From a checkpoint of a small transformer trained on Wikipedia.
Size: 14 layers, width 256, 2 heads of 128, MLP 704 SwiGLU, vocabulary 8192, 15.4M parameters.
Training: 645M tokens, 4924 steps.
MLP neurons of a small language model. Each row is named by its layer, matrix (gate and up: input weights; down: output weights) and neuron, and shows model dimensions 112-207. Each number is 500 + 50 x the weight over its row's rms, rounded and kept within 0 to 999. Numbers have three digits each. A neuron's up and down rows have the sign that makes its largest values positive.
After each neuron's rows, "fires before" lists the tokens most often just after its 100 highest values on Wikipedia text that the model never trained on.

L3.gate581:468483480490497573525531525602434503489496497522539517529429472543499551461497552464529594517447487499493527571545504532509490506470547541542581532543490527509444426436468626459507498471472578539500501519487529406507424443443472566544517441571468642460472511644495523458517519386570430437
L3.up581:606516491478486472513495531579535536409532532448511534495509444623533462523396519599446441562530527574568514537455445514466525434518443474420507362580440547478490616505438493506476506558452451515519494517495477625524515556501571531474434546510530532468518542531440560454481545482462586443
L3.down581:492540576484494546468429437530579561486499497544465471533549497425529513483514534565560464496475564497486498503421505532328467591523544478591526445491467491495522485584519569555418438493458523526482465534515472542488442546489493549452522453608455499523534527479452481429419510566576455469
fires before: "-", "\n"

L6.gate112:570416517506498446604531495508493490521490402518507548523466601517488504474517509436555461431494631491527496481533537498458528521439530496524485504406512530522577554492460541491445468563455553522660542480480457566486573551506410475524495486478496534520541516441391547554519509475498440552
L6.up112:425505503580478505489578434470435494478491535424551491450464538478482516420524452457542545451502529494439491563515438493604525460537526544497437526434534504500614606574438496516448479533574453504481474545543464557452471431450443558463491556514500511447426437495541524439497485446516525500
L6.down112:431516506451420491475544549496433490503395484477417522445519436454476486462533537493532467475446509461588546519472470580491544419446542506465568437567522470523453457572465498526563474443445531464452506429432482562520462488483470509451619519454410488492480520471518515502458544484532571457
fires before: "|", " |", " a"

L3.gate645:530625481527511493475435420569515469560419510519579562543481539513564480486489493422575547495422574493447516434423532400570555545531515591510521519452518574481426502490458572447497502477447545526519469477490424534534507489574422452544372469570482463491541517531519552470527462510437571456
L3.up645:452584580525570511493381496569429523537521488546576527591501475489524580464545493483451567565535516521468550508452532427479516500512530546442533564477498456488454464529454435463480480469469604527571542471482412525552455515510461477554454541541512477552526479490495518531549542609533490571
L3.down645:528482579423503485583391450486461482517501473510473510551566488558514696497569498493463565522483438486478542545482468522557512496484543455506526516535500476446499486526510475454520525519493576481522413435450481519535503496541535462546504529533465494494456535492505516486539521586507547507
fires before: "|", "-"

L2.gate59:460557457512578552509476422501461518499472454565455541550505465408401465570428475389559499551501500424512582539469498490461412437504508553454454458488441518530516507518546540449565557484474448528470493543474456498477554453515519473459432505527530475508503519638414550483517427452493571528
L2.up59:476455529532498497574428575494536468506529429620462506497627511479416567410499466526478439460587494427484527493554514485472494517547507575501474531523461474514509445527558554381565487518498431517551579513499448499576555468513516518476503517523461435612538630520506458496467378481550473471
L2.down59:518419539481477513539510498536497450610499423438584524529561506547517793510555612536453499503508459427469461487491510426444503578449512549475548454466537494550540412603490491491548501462489419467434531520476504470469553516501504502553499503553498466511589449550522440497542567527519566501
fires before: "="

L6.gate199:552588532524532482556435462558520450582496429446427510561472529524545514490443442499469540461452440470443533410439596419491468525478522480468476550523525622431505480515489552453471471492461586552578513554456500551589514528453441483566385471595475424504550544537413483449518472545503591508
L6.up199:607489583537492581515440483493462510551548490452510550595468517558558546490469465541431544428500458507450588440392555483430475581468460433421505598505546587462496483495493515460480496473483578499539541524464553499542503533448522570518463483589470459485522534537523482478493524544499593449
L6.down199:521498484471481491483442514532523485532476524501464475502524520490524697499516451496474536478519501516455536493452487503487502542506476460524514486535540563490435492489524524511509502511493577446530482500473458530495521532505468538518477521566516485493506546519509494492492470504504486452
fires before: "="

L4.gate491:448491496496452477456465506637511470482525551497504443483445426484514532432471598614424487473487459447591420417538440557494553505462505486525544468531477480502487576462505471462506464458561584553542541505499466484478521477548557424575594516608566513438506516529423544505511513511463544484
L4.up491:527531484573593409469491462476463570584489526495475471490500539522485540494533449442408465464471449500453557608493490487345433564431413452474484521472561535508513496461460458510559471481578580542528555528369497482490501472480508490553563527608556467526484499382448510515449448483464569522
L4.down491:603491577502520530512465559462402526499460560401475525542495514393563500507420565443484463440636478507498501434512554412524468511436479529479552530442583576450443573437509513488437577493418658483569578435582486512494464529586532502453481620508339532512496540468556451503624450528484566493
fires before: "-", "\n", " |"

L10.gate481:572508587529579383596518481637454448489530514538517536478396494533442465511513401473485488443549544444359462506567405449481481475591495555473512461459479568562463448442462479474498385498450476608544514516522541601412523493508493504518557488447517567569489457518478553489505459485482441461
L10.up481:529478501473454457577535559485515502535523450472531542462519544669505524602564488537539498598427433450456442508500475472406430460601582478561488452521407572535509492517495474550511516516505597575504537551466541583430518522535510519520447564448570562434428435416510573564557454481550453576
L10.down481:498538496538516528469471519482523528537530545509476567536600489564542542472619504511416399497592551506503560453409505546534476532512564490547503501576505416510615474524528478516492552505511557495553577552501501517521504514576552420391558558439416433575495584521475468469485574550596591491
fires before: "-"

L2.gate225:545510552481486497468478505425458543581573531538447526479505573436412525604559471485564643527495529561473616465512491476458430524506523495502547435474521517517444476490529552430532460467464502549600492540508472477481500513531522585518453474511455470559529522492587438426478469427513518520
L2.up225:460551487496458519544469488476498374542596465508438473472457494490439473522587563469490499416549491492446460485550486502568526529501490584473508457469453517566467472480502439521461481530492488454559483583502493596517483499583539497502427508608551431507559460490571533472524452445455498577
L2.down225:528551590439456506436500440494469527521533486520483432518510493498439657579585469553570516508507564526490543482502495579451324543515507480496482487514439439449410449504530555498514468553463413471516507554479521417510478457460549634569519476584458531560520538484578407509534516468441437564
fires before: "="

L6.gate458:562485539468546510473482432568539436496536512502541561547475541522452453566446383485462585500534584506462521488493584395530607530533469485424522559415459495459451462495438555496448471500501521544529510518519474552549497505557565535544478469541539488455510572429456502510539465477518560479
L6.up458:439375565519514521511506533465446507569470501557583506495528490582533624502460547512463523564465574476453434567556549556480525494481493513468521496427471582460496513550479495456496559531572491467495433523570555527417581558648451546465580525511469518522462577478545461527436548527519496504
L6.down458:470486484516529504516511460462462485502507448476473515508570556509488731454480553439490505517467544467442470491504528630576442520503456524481484582503504458439547452457494455501554475523509523535506524564503511493487503551532499539473568520498449565619478494559508495469500516555523540464
fires before: "-", "\n"

L2.gate39:490486490468430455572358496467516461564485521489411581581547587484452488586448595534529461451514504504455530484538448469596395495454486528454502539519446561524476500465520600485480468513454468490536434494539508500503464483528544501522430426573517480555546523512448549536456516424572540491
L2.up39:519558526533434494560522548521481471594457471449526452497421453435468556561532485483428505480530537582582481423395500455452452569456443439507489428489568460524449421488461513563616545637495486504425549486548478509454458471530525475491546449510480429527453472479464396489573366553533549522
L2.down39:482475508540515523552456427551456441452447524527494440455383500483471608543552513509462513464552482509556540444459515389480446487540488453536524433489512377575475380542517536571562597556532436470445484497434525541412484477514583508461538481550496395496475517490441379470542415517510484551
fires before: "="

L6.gate280:596456578439512423558433528503421486486600519561505477516556546560413541471533478496533575445532404517527450490519523520488506563370610510476494540412536531589507542455479577432380525507493563493517521393415453541495487429507500485540458457539497480507505490437542512488479439443567531563
L6.up280:481492438462564500595500514535552395516474468513476506521512502460503501466467542514503597466543581498431508468442513443514550571538489539467583501417482589517525556359430506458450562536495477553486475488503514606459529492452538499583528534511506456490509481467542496498541440332611633531
L6.down280:475488506490522530501410388493544591481483464489510575469490523436534796486464465453526460463501548435484493469515449417470497472494515458499508443576539503433483423501464430477495545472522497566478563530547544566540461471472466492473503501447506537519505488480451544477485539486497470486
fires before: "="

L6.gate523:479519429439536444462512446570475457424426443453380523429554574532417485477441500481556421553496535604365493432480481435533471491580562475478514521478488528624502497598554446522582448510535511588481614448483485516477433507546435573451557565505495532547534492567465476500530560475422498465
L6.up523:468553519430493546507532542464558416553423480433567451501592396568592498435404594436451486535411540514444505412454487512505543515515497400489509549457548485554509559463425422603453486404508555418503509589577470518408471523524490520522533479469460542448464517585465581442434444429420482467
L6.down523:510502510533514462514447402451526479513567509443470544537435574494485506443514481636539509522542474559571570566500495599497474541587521554426561436544530507492472518500550464541501482536513625639565573487568529455510460486486476529442544587532454511541607591519474468510446476500543548534
fires before: "-"

L5.gate132:479492509509450493493452545501479470427491419546467441520563408548451487520527450478451602510542463531525466480420533432537620512485507505461560449414579559463544451495482600487545458543484559435497473414538502465570476488519491503472490477601537473556518516498495458451514483403555549458
L5.up132:517451499482408587532460546525458512417516436542448490477611405498474572556569380492420543497471517430439481558492508559500526555486483462520456489491566504455529413484533535450486590519566485511542478406496481436493434446532558531541563419488482502492480490441592399506437505440487536472
L5.down132:493563525470534565426512511435506502519557483435509495518564470562527650520537410510508482522453494438534615484524455492456418487589483525552368548427485433559525560453495432556513548450556405564515433560558520420516575470501556483471525442481456609463539440497508431562460558579436486520
fires before: "="

L11.gate400:537566558525457490552483396486435588529442519506484480555509476457506441412544397531571436532476445624509493431469551570520534433523500425441530529568471492474483546525564562532569505556385587473511448484558533489428494541471477513448427430556462540504455538484514517344417496476494539508
L11.up400:479542446429464496415609444451379490464483531509439548521481446561543488462533522507576420462455487479495509482494585519455564491518466502628509559466565575510494501527518541541479531442559535534460477351486465475556545517468525583520446455561562464521561552596506447524418461468511471430
L11.down400:522468498576428429490463483461505489526441461509499509508552457507494427460519510462531485514599543532546582540432469460401568540499450516581499496421506438543507433484545529579425582450497497513509366475500562461500467394455542498528501482491452559422431516445507468445612532579490517447
fires before: "s", "d"

L2.gate175:558574559472490563579521465505505489547435523493498590489405507422540458463443513460538501469511596574411532421481590481553441507469510516532544475394526627466515552446513536533536486437468452582547488452499482516465452503457471571531535451528541482431474484523547561473488425542590545457
L2.up175:552442520461492544616533506451571432553504525409411546485470456518496544461486542400465432412527504593407544461492546508552514463513383481536519491451475509457494575425496578452488570531480420560450448509501507498439448510596471567481521532524443447462524492434620480588430509430613487563
L2.down175:547391473512492477427511487476462461533535476447513455560553544578403718589519524556483447474524368511583519522619442504491462498481480486443450499492526443527464491578527523486496558551520538394558570546451532468575530528534617443487474501464487537485536530568466451593452519515415529593
fires before: "="

L10.gate280:473572516507535430449514527497501512548502510546468420482562523512513444516527412526503535458659510419513566603467607503523454569457559510513514576456548468525509484494538542501499574541537484543432582440471481528499562468416430378508473543529547530527488551510545463422455410501514501576
L10.up280:466511473477473457477567596565455477529553608505550458421545519569503442483585532485502544554554449392529486528526636492565539592490596502461524480550498522563526473589503518465496410565458441504383472471546454569498516500466485536455415434514499508512522487552485485667498369501526485501
L10.down280:564486433511445500514477480512442417530548556596467509564534415454461543535518493504515496538510468622552508505426413481518505549546528482535451464558512483472399464520529438540478461554522587512517435522522469409484436427537431530559487450514546624513433512566542534530529534497448533402
fires before: "d", "ed", "s", "ing", "ments", "ment"

L6.gate260:540411594499531561560472553459477515512537465480535600531647495535493645552557451493477554470492503478428536447472494526473417500456489429528488538449565500443468476469461495420505540428493586506512511567465541494534514473474509544571417521483445447507455553546618466421499556507559399515
L6.up260:569559518425534449496476485573430430563502486514491573542518465524465531494439431470456595516571536553436541464421595524483493492450486433470486558457585517438408509465491492510477583479511611541542495468457486540498585545497469517570453485562497531496457581485447537432522476420511495470
L6.down260:487508558496487545481470536495469503467480509413501500556529499497518805549494474528542527487483513472511488467507473478483489490508521458514530500536484477515504491512478522472519433495538495536516520515493482469527472453493559482520478507457498488481489464513537463532519510562500492503
fires before: "="

L2.gate249:472551571493470407546520444646425511576501537517434473509477473436572455503489540346509619463415553452583485462515558404504501523520588469478484474442459547538538485463466462504523453440433517473535575527501501487542561454532409498417427447558501518465585466562495508494488492552517534482
L2.up249:434461628458394474578444483554407544504593473441511503465611392426505525563549494453412548529443502452542492588431559496575491496520541481507503531433508469513561531506427531551466510467517596468518584463443582576505442495553481548525536486518528490465474486397475495489443429579550544443
L2.down249:503438488515503546405399612374505524357579399511483478447592467467528592468544478592515546477530470517508464603439484565519465464494476518556502498506474448510470491564515501507495564554563534503497532470427535557504490457557552446531569543424492423465494497449584539467526502536583524512
fires before: "|", "="

L5.gate668:525591541469531485525451419568440502601505462437523545550472464492556456497512440471488538471519504496527555392439528353452461525548523506446493616503523501497497505510522510488452433480411598525540505484491497500475555525481494519522450496605454464518478530525438542462520525569504558488
L5.up668:587541534526535519546441483498502475496464505487518560565466515537577511483481456522491552488491443471519556509454586465412518561427511491502505565446560512466504467426551504471410471498504600501534500483485470488563479542447544492517389513552396415531524572576522506434528397492529619472
L5.down668:532520605482483523570468536511442518541467519518488490575518540539557679501487457546484529506471461475457572478473533449473524528486521488457501571532459546502479458487495513466470504505513550515510469513444503543510512516452479518548487526506465487488492529487533472515527510512473543505
fires before: "=", "In"